Part of a small language model's weights.
Size: 13 layers, width 512, 8 heads of 64, MLP 1024 ReLU, 32.6M parameters.
Architecture: LayerNorm before each block, learned positions, biases, tied embeddings.
Training: a variant of Muon for these matrices, 373M tokens, 5689 steps.
MLP neurons of a small language model. Each row is named by its layer, matrix (up: input weights; down: output weights) and neuron, and shows model dimensions 208-463. Each number is 500 + 50 x the weight over its row's rms, rounded and kept within 0 to 999. Numbers have three digits each.
After each neuron's rows, "fires on" lists the tokens most often at its 100 highest values on Wikipedia text that the model never trained on. A number after a token or word is its count.

L5.up562:509602500445440411465534451483464483462604544504598513399441479478400428519554545468488572467455502539525512490428431459524489539535541516557510466558525511571491431597505492535490464331450466480536438483472551413474528498450555513410504521630520545544555594487422490515411584592579497501468387519539520527471486508548517446406455486497437507457451502584470487493541523490603514619619574482461431576448516463490500408524420437540482431512438379451459495561535570469493564535467451520509539559473523560534539519423477499459575507509504483505566511420526546584522447460493477488497511475494458493448551565506524472527548503562517568427460384424472446470505519519518517533519451536448460561523541404469537466558506507465540508425506444490447448536563487480478520614431508
L5.down562:540507485548499559554507609469588554491415583466506538588528533485517532416481460517526577438602460535427514458475529494503498468472420434565474600442568501503495655534455477415421553571555525525565554433481502565447497576491500369472518494422543539431375483507565608555505508434463505512466549485493583485482537522507461516594427597418503531565561514455509513534527548537469506471495500535545483407482497441521513570474472487566503632512485510533432467496374515451590579460559503479522521477481495443533487458575545539475421628457426519472384517453447502514492483568495572548493502580460480542581464513462471613446493513513508463451608575558473535459559484509524475479530569485504538490516573544474476523424480477505504563461461503545581527528543471499441472407516480
fires on: " of" 33, " as" 7, " to" 4, " played" 4, " via" 4

L5.up29:469455446552428452428529530542468412404477512567595550506486459535613516482533569448529416469517397473538470424591441535390429471560559468449514471528522498496554513554493367448564566592539598459461526519568423484498455447447575482433475597506521492443448447548482517530501493451572420462522426529505544516450570602454541500502483559483527552482539529502546510468519503415581502432531467500440499453432525476478517535487589459475508445557443457542449452390509423398516626406515440510548474465489440509518468521463549547447572526491587473517456490550572482495643543482568487485544467528506568497426556390500406536503561443604511577451552490475603540493503556453482463596512541554528469532521446472426594503471514554457508544554499613496473502503507435510482467564475473
L5.down29:492512498508505543612480481523522476582617464480478539523592462418518400472469537551570473479528540452480525543468480392556547453411453517534441505566470557542477552438426536409526387440489522502527558549453461456457576504567464613536514558533523470535536508463536440465461533476567583524459515511517393513546530427508544495496551416504436486507468536501546573547472579455486451515474485523600522613476546531522515500491490499484559477616465437503618513616509479551430455554468602553482444582490440499516486388473452599421446490599494540474466508472496582480440513607467441467474560500525438510493529491504555500478503504510424504550539529464525527541471538571492574450497515415521511436456538550523356460473569438470467398500539480468478520559460389469534520488561575
fires on: "1" 24, ":" 11, "2" 11, "4" 7, " September" 6, " August" 5

L2.up871:450515510515439405486478477488346610513455412527485584501494464561468541510399487472538471438590506441447603414467438573458490556539514537509565376476465463446489432446508471499518501603483520519560523446631613481408444565486466563535456543479481461451482525533551546533562527503521544583523543482423569458472502499472478563470463516511461511495554521441428518524592465499538496434530553557515497497441586531466578457494550437583491601424558569459479513540466517494515546412542447565420564588520502483376497443475479445495554501524601448581560502536531523519611539432497492446514508500558476496537467560540510510564447467434415475519481450513610508528422459390453437426488484467499502569505508525436577520466448504470468525481424436530537551452546440436540573507468405
L2.down871:448518581498462501586412477370561417565565514565525435473588476487556517550484575506528608507444513539446461590448587566551502515492448482449459585550541495504584407559459586564523616428561501440396488513461438511426534519438432455483381435545529594494474478436482449517467545449519456413434509487536519538555502477551541478493478416475457445445480554503565545528528476447478447505464405544515561469536531518544546490573536570524483468596375444602462472538453539544470462548436475482516375437542524505490469520561523515487513490456482519473420524528510578465481539496528490546536409481480488619459402451489472488517474498441548446432479546518439535521536558562576451542517509549445508405619491464559474510507580500464525468384430619519518524573509571503418545504536537
fires on: " this" 35, " =" 13, " most" 12, " each" 6, " silver" 4, " Singles" 4

L2.up805:367578511473553469558475527526451518466454474485432489509534529536473499554554605545449553426528396401503454424497498420492528431536463408481422534457549542469441556468462537495546545487508454557451467514544425494442492497522512445492544506486459531537484403591522543476530466532487489514479517544481466513578506641468471558596452488493509526554546495477538474550519520517511536521526532515486463487536489519532513527406484521510429468451460505611532460453562492513393395456618505355503550485531434542494451610449448468575529568483571471521507508456458521467475477507495552463597487467454515527565473507554426589455534542516456587502533634528515516566463431514593544542470439470535509536511465501508445565465498542494524481507521481537401451507518582529488531505430448
L2.down805:649509527468368475546457515624460494555582495446429484537584429522454492538471499538566411535503489599485509496493537529535492485400627531473512440425468502552516561485507539544533437541445540428543552553478531470405526448444514543497472446475429497513444432553526648486487553528541552581583498445507534538537580420460386462529538487494561500619464530542486482573484517447529496523408493529566488466433513472478473590486465415355603529535464554455558435530450477522519488451501462564465469551544517585506441514499440462465482506533369520480502439484499597466423475507485596596535551496576467544579415469451490519408466497569472530490475457435516528464451506575441562375561472521509426508423439586462608469497552580472489463517550484412479530514510480493428612457493562
fires on: " national" 23, " economic" 16, " world" 14, "exp" 8, " Economic" 7, " Pro" 6

L8.up653:449489469449527604468508495500495464502494462468493496468542551533547557524546505472457597605490561499506478601527548502433504552483498463540495651541550545494484557586494450546502538546462527487509444528502433546583534496498509493482497529565478563528510535560469542522536482501502475432534442526485457361541511433467508534573508435418504574555444462597517545487559504403597507523543520465541465576514490551577530469488491562547458479557518507595466469503474399462541457549438451567452526444499448485434578403441438479546492484391439536458426459511480448433543485524506492515537577551490491466422528523547521514429496480503539594516495502583501465493452497503386455534386494518516590515488451509560523554400564503593548298452536523509372495457447560610493449480477542
L8.down653:526439524544592458551605487483412580492520509479414553555446472499495444531513490454472525452531491455558537482546559520481504437426513480501454423413495481527505513465438560517417485424458487453534434440465524494539477494605574539504527498497587580535485448481434526417568495470439437508454540597417542608571553383536488567413545470540516459549506525454470482507489517478480441539511441615425548398507589368468489476532481505470551416468513530493520463344538561548449509416490569469521540522452535503458506570519422545552566507556557521482478458494478468502412552435524511491479459417570520416545509500438492472523523462489496564383474428435459493509557561539582506543490467472474481492551496518485524482507535578455510523557525457604513437560487467457408541467527524
fires on: " " 51, "-" 10, "g" 4, " S" 4

L9.up178:494474553529467514531496451472493596507468479433473463481562471549561596453457572571511444595430540484509559407549554441399394476542534481503427499476461484516467545509443431418451443475567532489484478501554561428470508418483515497519576485492514496458477551484503475542540480559537436454438454558464528575471402455541492510476503504527532521467516495548481563512550548464515598515478428562497504485476559471423520465545504533541516558576465428397554451443472564545528596535576564484525398501382384446443502510419539577509542423453452474457560535425556537477477583514529480503556420506499642490468536456508454521491552505523546543511531584532490500470533572513454484518557460542577433575455422485519592517542504607518532463504410434633448476531458552505469528496474435
L9.down178:491496475548537486503490500481484452443442394579470525484531441539483452506438553470501478549564648443458538523537490562443455486392477563507520463477545504516548499544527497427458545546531432533548660581541511548563475574502380513462506539438455592502458476491489446539574513470552546441440506515471484534549564487507471543514531480539478476526562551515536480565485440467529505562475482421517431567507583592482499595452438548522539509567497500588505520498559480432511572514455385506428539462504460562547435565509561501467442549523506461519389602586500533537495388550435512459522455549502417448506452551541539464605471537579530487450457493534457407405517399487401438482545426447380542466493461480503439507486599496429559517445540494550508570410490465448403519545440481
fires on: "2" 27, " (" 16, "6" 8, "9" 6, "1" 5, "0" 4

L10.up781:556525483544464542564473519496489548551482494441585500477527525401502452481472410500427482459519583494486498568529459549527541628425499523517602497571522468534560472622472469481482555534573535500539533483445472440502471502559391501462583433484389487462492538370441525462535554500498465578430486647472442495427485580489588488462595497535419493600450523488451543553462543496536442460553495403505547475467481460537530492593472515473508494513444550526547550485500476450576485531537550534497523538597459659534510486477480565494425550421593490475514473502560543516511463396616524421428399535423546458476500486483601445540457467455499439449503549566507383544442518482478440417453529501462529500556547503547525478496466604535583545490540576584375457498528537497420442535580504
L10.down781:424448614516519476505490482429471573540434447460495491591525474528604471532496573519562488521508541494463505501451537513522455413535481464540418433509486525516474459511508501497532553423482494546501499498474493585480548553411528460597572487557534525511516436474586578450610454452389586474408464445466407474558555572555473511540478530514549511378503422464511555472495437499516535529428498471571556539477424454448482540535511497511702575493498456476485511546532556549450425492518457510395490506480493459416481567650480566546458524523448520454558504556461532483489457463548569585468492405543458477513455496489491437405525471464506561632560531509472438417516474522577569522515482527464452598526551444493438397465507448430441585502551507517514499528444530445510618481420484
fires on: "s" 41, " also" 6, "ed" 5, " it" 4, "ing" 4

L10.up933:476483503485603524481558477519428479429518534533489461408461488481481502513528563488524589523426454446533481519498468415509503485393394654465522457493527486510503518477584502526392521426462533455514505550502574515490555408511468508569459420529490494554463411490639552494418525586508549499455474539456483443433489538491572411520388483551456532543524429526520540543532493459526393464526571488503491405420455544462433501558476552474489483529487421475427396533441488498545468434548520545602602554513472443466449554495497462545552452485531525425541494468508575493456459502512488553555506448538469506557471523499476468496414591459499487499488470535532459473565406522534564575426477443459571507397543490570505519448552545469493536463444550439409487517536565513505520490574406
L10.down933:480542513511566501459419468543468532512435526535557494628536474487494527469500606586396467478517497467454501472557474528474515484552512417462491458415401548598474532543519453464520455544497515545477484452471459494506453533523564468431414491441433526504469550449515548556656509535578431467469556494501425490536563568500456522545501631497460533507461539467498515415473531543523547558532387402478403532517438543523524483445485440499724599510531551554606570468515490435510549527464477420429499418474478501447508524571535463613548459571462484449542536521454469589499490437385481510418468471500544520509416470602394532477514497494503548545513467464441568525538444471515431519498519495452505450528469447399483380409538492462523523515496535455521548484501488523481557466456498
fires on: "," 41, " " 18, " as" 6, " |" 5, "\"," 4, " (" 4

L2.up145:581449540450491436607490505482521559438546536532464506454571570483532524545571494612502569542481521556624578552515529494477515514493454570515423400521564549519451360517415443450526439516581524532535478547491434444487458383477578459508446507474578480516544610512577450454560461510460555490424457496481457480538534458506484555630506513474536543561517516515532450490487468524530567493537487410576467448448598460522497616531533454558464480482479440486487435486501398483540452499524431426516458559382565507447529421525594553479455494535569515435451527456458542500484524485472475487488552499515497409478542441586505454576493503490500514439417368598521457453407528555519564517411444539475471502460475569513471455486466525472545474390511530518492471523530486538549561530535473
L2.down145:470525485542536457448626512486463514539569395549479485544395447552457501506548524427492441531606482423429475470480505478493493514564474510445560557507511562515482561553547574494560484519523509461463478506654519481545433562510403559426535488500508449559378514507469538474436471526514490524520496502549580446567461469428439472403475490466546470395496499440497525534532480555455590444540451515428542435538448542544490466560478623490446472537380436502560472542483483551500566527518467483540439542577504511487528435494401463487462475545365547484490553481518502426559515544477501558488497515482440468476500561390444453456558421469438405451526610486506540543559514448507459456548463473595560529547580519459589467459516527506492507496562459469535480480439508478415509417528556
fires on: " served" 17, "ach" 16, "ight" 15, " war" 15, " work" 7, "lie" 6

L5.up650:549499555590475549516496488427488476542476447555547459469566576432593415480524447400568593505545524477512473530477491434533475604538432469447516469486540469583541466543469435476532512444618501580546407541564396595423519454518552402581444386485429545477444554494444519565521497549539423390372531532545512532486466429568537423535489474490482511557534538489518496470460483532505473508498571562388480404467500526472494536614476481512526563516414448588392442451478500528509565515512455472496526503447599453471492450573626550484478402461512523492525553537441494575556539460481527509478511633524539466554516472446535537547441543454538383470593504489574465508488502527461484585503524534508440551510530561543512481516426484495509448471419538505511491462586520367475424441521525
L5.down650:536511464450551482568559538460490511477486449562495462544427533537426519578507495522448493491552496459462559542376440530505513447456542573482434522489410556415569464431494614437386505503371519479543471475431497527636490528472488551459516556543498503555534584573513620455501554468526554571479533485476442441558533439534548512447506441628570525495502479559541524472497563385408555570471475453499555570516575459465460503445539530436492481466524525436545464499495522544468548517467462629517466473482554477475554496476431471517474575519555590478434404472486435437444483421499530500487433398528456559407507524444519464419458437504436523513471556458472447484488554503483577502480432409513493526504525580472527492568547489495430601504472475496510479456496390592473647509479522
fires on: "\n" 25, " also" 22, " it" 8

L8.up686:499541576555456465411515467484453423585530546578557511411450505493500524498505562552546530458540449418534376490556455472442465501482562525496451462525539550566505450440551468540553508427502582454553378539483462464521484531467504368517497497473512488524441574499554489513384480407531490441520456559468472447569486492573589428478482545547562403591474498559454539606600571464448602521516520495427437494566531476561436590488564493465517581461425486498551534470540606522531507532391537625514473526496559435454492453497479555522502521459442470488511486387378548556594513486587429428457557499502443579469501457536425564468527507521419511518489592464448473550546360520464515559483499496526538447561575531476524513454591430543465528421438473536500573568520543577514472431562547
L8.down686:544550505444465495541544628586493515414515454428457571459490501439519570490391449582460467549452582559444553456639472468502427526516465466430480377476533501517460566543502511456394537533472468562511647393532463520560533499454479554505528572449467494464446547504387491435510507567410521473467472518447563496494483475519504502486450500451478493396576532414448490465567497543487465443463471531524506533427486555491486477528419552459488472473543507504494517421486495586481608465566451369493541457509540494565488485446370452444490512459466438520460496547537437469422505473524476512562588499449538539403461505462530438449479502509549508632513519498486460477494545535510509454504446554515489611487481490529507466455498510427506488497547531414463420609468421449501525541507522
fires on: " " 56, " a" 14, " the" 10, "1" 7, " The" 5

L8.up45:525545470395488597460486569479497535453445458598535556469556494488440499437537484402562502511451474565518464475472568373477506521467572527467573469436497491461480436597485509554588498450425521478436468558543479394461509436434385476505429482505484512390501529525475475536451449504474514547543485541502482524530548466500498529551454443510421484509472548442504529432538540426504551425453500555496430379507492570445505601528489475542566468469496525560616520433512501530384536554437482501501452547541452460478503483444424486522487407564479481487524530520526561492485472530502491562500579454547494594536525509516435515488534475568319595531631422563496433482506477506535489428468458465442589485462477598445583578529532440426545479522476493478536465448529494510406509444557440
L8.down45:489505547513540436506574503529575411493490614509427516500519551544526475556521463519514495476529491434515443473473562552533537501543428444560492557527532512506456515424514469512494518479453459438592470524488520638429454550584500379500555541479540462509520466502559400495448623469524435459491521440462399454487502514458419473511562574430604474509475493551439540573430501507516503484504431493390503495461403540521538500496496509486527476586518537559433516493560555433591486450559484503463496484533493537572475503536507604586472522434571611529515510460492481454581460492482490494505406541492532408487500488565561554543316535389413534465436565469498473466516461535372466620347481583521507480473507526530530448459463524485519586399470567536473526599466555394563561531484515
fires on: " " 38, "al" 9, "space" 7, "ic" 4

L5.up317:540521377441493471443493621561489467526468498556527519500477488520552544535493497455550542571480538431442521440559480499450421558546583484494329598532439516546570439483521488445487519407534477551637599556443409551550447507553517428452522487560519416515505429472561505569469443452483506391478578491535480577470543431577494516523456459445509538489507406507556503589537530512538538493449447457349562492522615490504459512544582443522460529476597459531494425505530497563614536508458479553499553523502422478479585534535422583545470530435560484513544472444531505533604524486529571571471498479516491486430482467595421564447490425425572464457447514490438490503480476478509554436458444470535528520514394634555588560501498443500524499471502545494504503522544490491529530488454465
L5.down317:542467543591465532460476469589500453536473581501395484484481449463553410489465450566493507415545569474524536529517561531545505387482503481349547413492544544584478514466430523557436545541442451531474455511526600518531516474520478566424578347531514548500482536597458505441426601503445500507508385463503522444533486550442477458421472447476498430416541523546513515485555485467465549456535506532535591532530538539523543500521480580474464483504485516525450516478459591577409510504578569447529468506471428500525536531491610504597541585544591491507525509513628540449534546525479477445464444499450434507533476548462514470551477475486512449501514474559505471519467502487536407498580563564500518506548516516488424427543500588488519500545549486442481476542525551492594465488462462
fires on: " " 40, "1" 13, "-" 9, " P" 5, " II" 4, "2" 4

L5.up846:514506568494521497532548505455578409589513455474436546592481488520546577494590532495446488494434546559512521590480578437526498479484473491612509432558498547529580537440473459499484516462529543553472492515502573592479449445464447553571562456451533508505480564454459429536576516474480473480448577516458536559443491457468432488480495615491496481539557578460528524515559483556628525444535588443503409510475449545492473488473487543419410498529511418548470492469496494410494539403550464485634470412427572539522406436535494472501522462460458477466627501454560429554485522450454448584537490538569545519514614464504385555419530465484519435398593498444467495445461457525507485539482491520538470555476484441519466505546529469378528459521482552482425551470540511499486488501562459
L5.down846:621511466480502432504413519466594451466476546467501445462614572411447442504430439526448583478613445508530473457481521598487483466552521472529503491516577527476466444514532413459517460498494538577466515435540455474516495519478425532502514595513480509421521552473566518428487607517495484503543422497433487485540429475541464483486590433532501535482445446451475450429492535440567463406511463531480544508516605480491527566536483475426500464515415604516454388450540426491451524559490554600520561558547547565393463579525422489438490534552435509522486522526538518447524491443508472527532544521455476480571443513506474602524481389574529486517419476413515568422581562508568493471476439484448586449553473506467412554550447585416536430497569550513456469519454477586539601541542459
fires on: "," 25, " then" 15, " such" 8, " them" 4, ":" 4

L2.up909:481467545525488536454467461520487542427509519521406550439518496486527435477410531518559563519467411456441570508465430480421454472529530548499529485454473570490402503476464533518569512575648505422472503431458540465520501506532455500542582534512524464629411544544437525426388554490536473489465463541521538519569474474559568532475502498529523481421493534461420484526535481465513559494487528510477519511492551471521484507608419579438449506479526490507492469470574476526492445416527471537497621527518412543430590536507535572590484490555528471436393575461462385421501448542450494537605558448549478545490535484476441545499496547518552538464487497531574507666509444452532437570493484492537466656587504477501597498532523484468515517471468511502419453497498496430546503516445422
L2.down909:434370468451442472568575535479496406560519481500496390568490557468443508524478459531442420435547543559517528545492572485625540490476560486572530562525495425484566477549479470493448531426396508582489536453444483538500415570482518572499482534462440490411468424504542504485577529499460490470469521453489548485481504504475430515521507452476557497541539451506603535398499544471452450473495521501545441536522441478430530567458550429604580451531477524499493541443427519432447570474489499451480355464520553419573500513467539433469510521457443456453573490531505595613404565499544585512469482568447497471548508470468497527497582499499525467561503502445458536400504451496453524428453424463542501387505471515435394616484515455533498497549551503431593517424480469583446520481492513
fires on: " government" 19, " national" 17, " world" 11, "ability" 9, "Ma" 8

L9.up305:458524462442546534469459481608487496479519563536506503443437510418595558454578484522508477504536448551506532483515550473425524512494431515455520504488420491603486519534522439574556556444528480498591503600403423609576531531456515569539484548568474411606512595541455483482481529521452481508417521481479460461497506444510499490545522479472523471513467464524556551539469454488454530579481522594557466456546441495455478551437555563468519565502476466472527459503436454461496511466597445597502542478480420550467479560401488435446589528454517416479528473529410516507455464597527464577579541513489452473498519560519420470574531531467560492469505567521518547536541470665504390516369546504538530491505527515532417529513406531389529534518448513508420563562448546625371498541539492
L9.down305:504441360497499502495433458554564479483400535468506448451436505480469602448439569500496556549476495512433561441351505577509531504494500407479380456443579568467483490485508574509500458515437473505455476559446503452623578465533514469438514507531487464477499530466577498446597435531581513406496433508466540478485466491522535482487463536496485508493530596494533568485612444469484494535513464549494577597480536505470480584456461498509435611481617533656516472528462589555558445570511498446467526462473477457508594507451497448547544589450465457480503507451476443540439532515398607550559646429533530469460530472507500556467468570512397518424476529615505533535559573475507488478531451493575491511465536541426513485498513560484592518503544421400530531436534487445473490454469471
fires on: " |" 32, " " 21, "," 14, "st" 4

L5.up18:550473604417546473473485518470547519502504467550421401578415573466494444542462471578465462533513491549507556471518505536443485537414552519560523533496468544455515464428474506478495547458564505513467408570550446543498514498524578476430447537508452464514511417496522445486412525608493407491513522533527518577486446460458487522515466385517527506394544565540556413452515524507530580531491591436470513415543428490437528551447477485449391508570411415530499532544555520468541550518507536464473505403469579549511488460545480494533561514511536498481533513476531393528447539455429599560452572470493570427485517524503462451504494451491434449543507502488534444411428555535521508594541469513624522436514504486464535450496437551482509471510482545514482487595517510428535397477628460
L5.down18:464471443463534526555495551521504464527548508467587517456514507539500565489574489551536482532395493451601534476497529598548554523523459514568446558493533459457453502523393597455527460569541542539393560480551561575599507427491506551523583463463529479493518483512497532401546474515561540531524500454540456564583529474460483552494551596479518512543541506452424551535568487516508516588443459562517493511567494393559564508502478578364534487485564451476602467468491528423463424483498503412514432491495523447495490507448487496530446492512484594471402496457417493483524458506534538461549497459444478444453528481430521486603475558570487593466482459541491503538562436511489472448479554468575578496491440523493486444597496477454499474452492516490546485445524453510442560538417582
fires on: " which" 30, "}" 20, " that" 5

L5.up983:517478575478393386497466540520659446463498457498493515471544445488618514541433436564517552496487537503508545553539455420428502626475470521419430446529520449480494443458477473424532587525465567633509529566455516521526493493506564418522484465485502439513516480554530527541531549537493523643436534493506505519520463561486440489493497489398580459448567552475512453589487552497513580589506591517438500430401487548494434450446509462422419490567494533416535460541537585535591517513545478443472509544487438461453502554439471512479536418514513470520462497522547414404543497454446446516490487478534521422493477525556501439505395453496521475540494466541577540447491565444451498447500511531545452494446580555478547475552424521492510538452543505505466534526492528457511551445553499
L5.down983:440479456531500508489478442532533503503508456445590471449482519419522496516504501537524520490532497458548547524672525510539578547512398655511478456562478458512482488396515544483502488494484438513443550466504546513457497492520621563552472551502400426596490376468459427560480500469626473429553527540557577581548464512432474573532504538474421421582486488553429486546526580414527484452477464488526451464492454464471558514494519560460569500422552556465516450533483545558488514451498584467478505540499381511515483512482550501527467532572469497473411414502463475516552524447529473436544402495446499476432430538466541438464537644550520483486556475445474452465440436521423474538545445533531504492467539472463476482574544448467538481555477413534550462503592502418441592551444526
fires on: " where" 23, " when" 19, " but" 15, " which" 8, " while" 7, "," 7

L5.up57:444517528514439479492445473509568601607519518453452428445479485485487517423531458406470481467534498498489455579352432545472475490491607476430488559531516565453535500498565463493498497432505478546468505448409547497356565491461575428557507495514464477487514554526480487478500530547521483475505552499481517520427466518589582451447552571462446539526469521444487583508488335537531399429524510573505411544500473457501476486511417434502536561541438501479489526489512463523531580551488498519457449513486560497450485601413569491505532444553432475434608566538518500551416572506444453495515548509469467476584476512565499375493484500527453533491539483527540598524599499483432578477658407508578473513466457414539516466542436428483582518453550512589439525584540490470472545445476526
L5.down57:561567543493438453609627509497451397478519520533552475459484576537435478381500460473591486430521444514462492502521523480521506455498512470446455484555558464481575485459498491658497522496475455621529485434523397538522514503489466503467461524490579468472424513480525567462432518405480596481466513552576427483456547437467457539490537491539533564533511515433554482498481536469511594556574526515531478511390615413552604607473525501476397477490606465587479535550465541504480513481563454547454489437478477521478552462593448463568551583454468508559440476485531483554530527542605461512479488571447499544509584414524559567532540478470562512526494449543580477529443500480500493445421559482489510541417532504562502527508431526543473454472489491463532447519506460476528457554508466
fires on: " of" 34, " became" 8, " as" 7, " such" 4, " example" 4

L5.up355:452508472493488448564507494459491545478442487466506496415496482495588562497500504482609463510545546550459501549509363540404565540517421513516583451491541518474549414570500536481532412605464473496494444499444514606396494516483466483541490508556476423490500565524492569500474501559445399494515424467442529531459515615534681541557462493453452489481506472470481540496438539424501429499439588562581508498500586618495496449527487468512517563547543554462531537467521499497447509552453456485381487444511559483512573538432513521523511536599552415476528530499590433528477520501456441527546666458484500460579562515565558478514583579382475475452513431538577525472418556565454499419568528533513304446571461414450431419367416558489451517506480539512586360518511531615535490508599481
L5.down355:521506444532501443529501490431485464557560482509629509472423533455465407437499535477540406517529490490484513499481515492560510540551576493452483575434486482488459543426444458589412548574451409502540482557583479535489592474528446492506534505541500494565499584523541582447505559567479602530488502557570495553493499508596346426565564463438537567582485549538563470576371504489568548488543439400471536414497479475586535527491488475523530399473467472541523513524456478543493528420498530568559423549521471446504421446479534548544436485436559450481543508410486494495561439474556456559449452559483489426535491460487541535545543557516506498482531567431408493526590531438493498591472526452468590440515493528507501590568417451572548404556492502507430596463437448449480602563486476
fires on: " to" 33, " is" 9, " would" 5, " in" 5

L2.up490:497554605472551524473518487389472492481450541599587491589453494492552452575497491457533519545496548495487466503509496484453592503408530484439550474385444470532486422505518442470506511580590476506458503504499555549459590579489489448342535638522462471378504561493539486498628506470466458464497491516514596442391610510442529497529541441526448489487549512613545526554552492541518533541410553477535428424464477501509552511500470428552464515476488568611597469439520495488545510526524595486518538540483426444434545484486491576519554583495579450440527538564492567508557509536523546500429494550488491455555414436470494463515560446516503544437380563493509443473515525446437521495534510538489538522491587505497483459509512580548480559435387429539512487556467479517582504535505418
L2.down490:450510436487481432543507488532473576473492556508479491418525532462417466539543432506483491459528517473470441496551478529539427361597424491568437460502510455388434577521475488516504431458490594544517412429463480506545365514488500479548497484552518423494425461477468458409416482543560535510452465502426491574543491507579491573515521524488558441482492524500453548487505469529493510559538508455433545469511489505511539562480467545428563483424616447452449596603458481493449488533511482470602424440472630546522424578590519541508447536514428511482591387542503440462520432457502551461488485435557459559548530458578533450386453477446480422527465531490483518572500437566431586524559449442541540494523491473562457487522510458481594531491565553501452543505553485545487492493504533
fires on: "ial" 22, "y" 16, "á" 15, "tory" 10, "ie" 9

L2.up966:530440491555508393489488489524474515598563557452538445463452554545490484482561569401546439459425441409537455497506564574459492398471575483558498535444456534509512536488463576557607459456493555561461491552503531485432496556465545451393446513464601601487501447502446506473583598515422522483472477455476539507477516454511536566466586477547428517502434516578485553466501550578553549588481434458415504496646479453403527500488510553495452524505459503457494627420486501434484407471550528460413387495463438475485512506511437510486498601499436490452554517543558559546561508484430524549526486555474601398436536443554514634489496581538523408538453429364405482505483494566545559470409492480552479420503517515409510450560453585536503452562422487501542549462518609462482458515518483
L2.down966:475488509476450562529523591492438515405479528510528579573553517482558470482535502539446474423577526536418468574511463416472492556553452537518595430503555498565441480465552492482487545466487489434531509409547408491517498506596592486565514556468452535535447517490558531540417524544598493495507535497483522493628550567488483458492397532456558465400455529470495452520420468474451568472463483473489490486405509532538504461521544537501505439524588438579507383533516460464484540460476446538511507552459531531511533515462528517518560406506456492588490425489471440427470489495505533475471442456504362617566493588489524395417538379480519587405469471608559496511491541449586510521514534542477546523503484448588449411493509512497571549442556601508446452463531453495528507504554491
fires on: " County" 14, " district" 12, " parish" 10, " band" 8, " church" 7, " Church" 6

L5.up919:521556472483371540488478645438511468532510505585412474585533463550375463442492550489559539479472582600554517554519494497403473529515574462440383482532508568459408458451482516569578567489465480451516553497520501516563576488470498497459512507529456465533404526543525504565531557536445477467504421559493495540425531398466547589446449567416482480466487524552457519509538492443548565548544544500541414421431591466571438476445413519537452445504471524619553461546571523419537532540482479473500513499582428452470556361483392448547547424581457531513602480505466561508479396512440558586527573474455463513441542464581482507513550424555475540492446522455539433516600461474496457435439528531501489515505495431516553558577522494503528467502574483530398540504490509564485511437543572
L5.down919:450421623540536507450539431501448538444486515485499485448511511519445478484405409537461495571566473423523469512457508634454509441485580536529517483609527483494510533492433424509409510534453505453441467553445455518588478487433432567537459646458551536548582547528441475509569473456552504495465463531481477510540455520499448510398548401565522465467458412398511497373554430499453535479545446536497538569572540483518486511550481500472487528487497514543513484479486386447436489465526548559544447468448551525480534590444500533543492494574572577542515490495505533606491503517456480561518398422472454514409507602470499511479527453522540522421544579402399521551493486531495421467546486491521598522581594491506456521527387482536542556514522507489546425540526519531496494545474525
fires on: "-" 52, "Information" 7, "Ex" 4

L9.up230:413489441508507591536548480479396506542522532504500444420508526485480527490426398438426495517561442529485545642429454450514583465506465447436628469562438504467439414525574501511471451530486504524514486574500540551473561482535456547478417493520469414536413519496541497631497501526558585494512412466464415423547475501452488434553452457566408467485547347544527585435469458509473462465539619452561455481464476576490476556502498506580488525483434521455489385490495444468574452527456520495484468438462494537432536500507588456470397527415449492510514532542599470613520385555436492508533561501449499474395473494551538572434514493474422458456517513537442521561556556505486454524413492468381429560512542472505527473519451554434575525528529538481448586526486530564463580511590422
L9.down230:518491465450441499652505591550445427456523467519519512520460405561460502439440587505446594414605489475444546465577457549401508524513524503438458421575486502496514506499513465436497387473503502399498529512514574473550515372423465543446495496401562520502469565463442620515535494498553526568400482469534539548570516489508411485442559563441506501495503559562539488583474462591500572446523434468483427483524413568545538612447574506417543564526480592433490450437456517533604487384530461526494581499488469505588523488521556512494541533497536444538481496471477495509472470513546520545535454502455601457555472533435462474625557532519507447503452495474450460461576535495491465533507494516486461471532564623502534577449485534482482516555455527390482537457478481553497434550484569
fires on: " to" 34, " would" 15, "ly" 7, " will" 6, " was" 4

L2.up832:467549410565448401525560472484561494452502494472515504508623555477401420504540529520468571538522499388465500506440472557399613545480509523515513473568496560477498476499532502493475535482503469436506450523492410490474559574542450415585525477532535580513459449464516553464557534434526470594490483458469547432486515581516522555531665469534515476488467492555473476551502433532502482436562534490467490377552478448483481544501480506614424453536450484575477482464468491427495387476455456499493542596434545438464483488498522497498546486449473445440486428439389516475480449594483436531505527491521510550530530413528468430487475480456496545495493501525512551507495512473550527482469455460532502491449483489494404484441594579522544466489518486558449432525506450595541453490504444
L2.down832:570439548427511648530401461513469528533466548528514438425398504593606506441449437544550434536499486566540490444577514473551370521497490455536470542439506507509487516516473497470524453438483468455516529510594607567496486468514633501516528456497551518454402578536518451562424399586554467519552534528387570481412494437455477463501381481535393597492543568455567528447487558472472514514454557515501499561461506576543572510507556526527620462403502573444619487448515519517559548536539474493468435402574540541528489544498504478584392524532496466576492537589500535504563605435527543459511411506490457458408496522531538532521487534576517429489492587450477376407505549522451482476559536486466522544519511526434581471478517472497440498516410512493506580481527526491457541579471563
fires on: " the" 34, " their" 24, " Division" 9, "las" 7, "lum" 5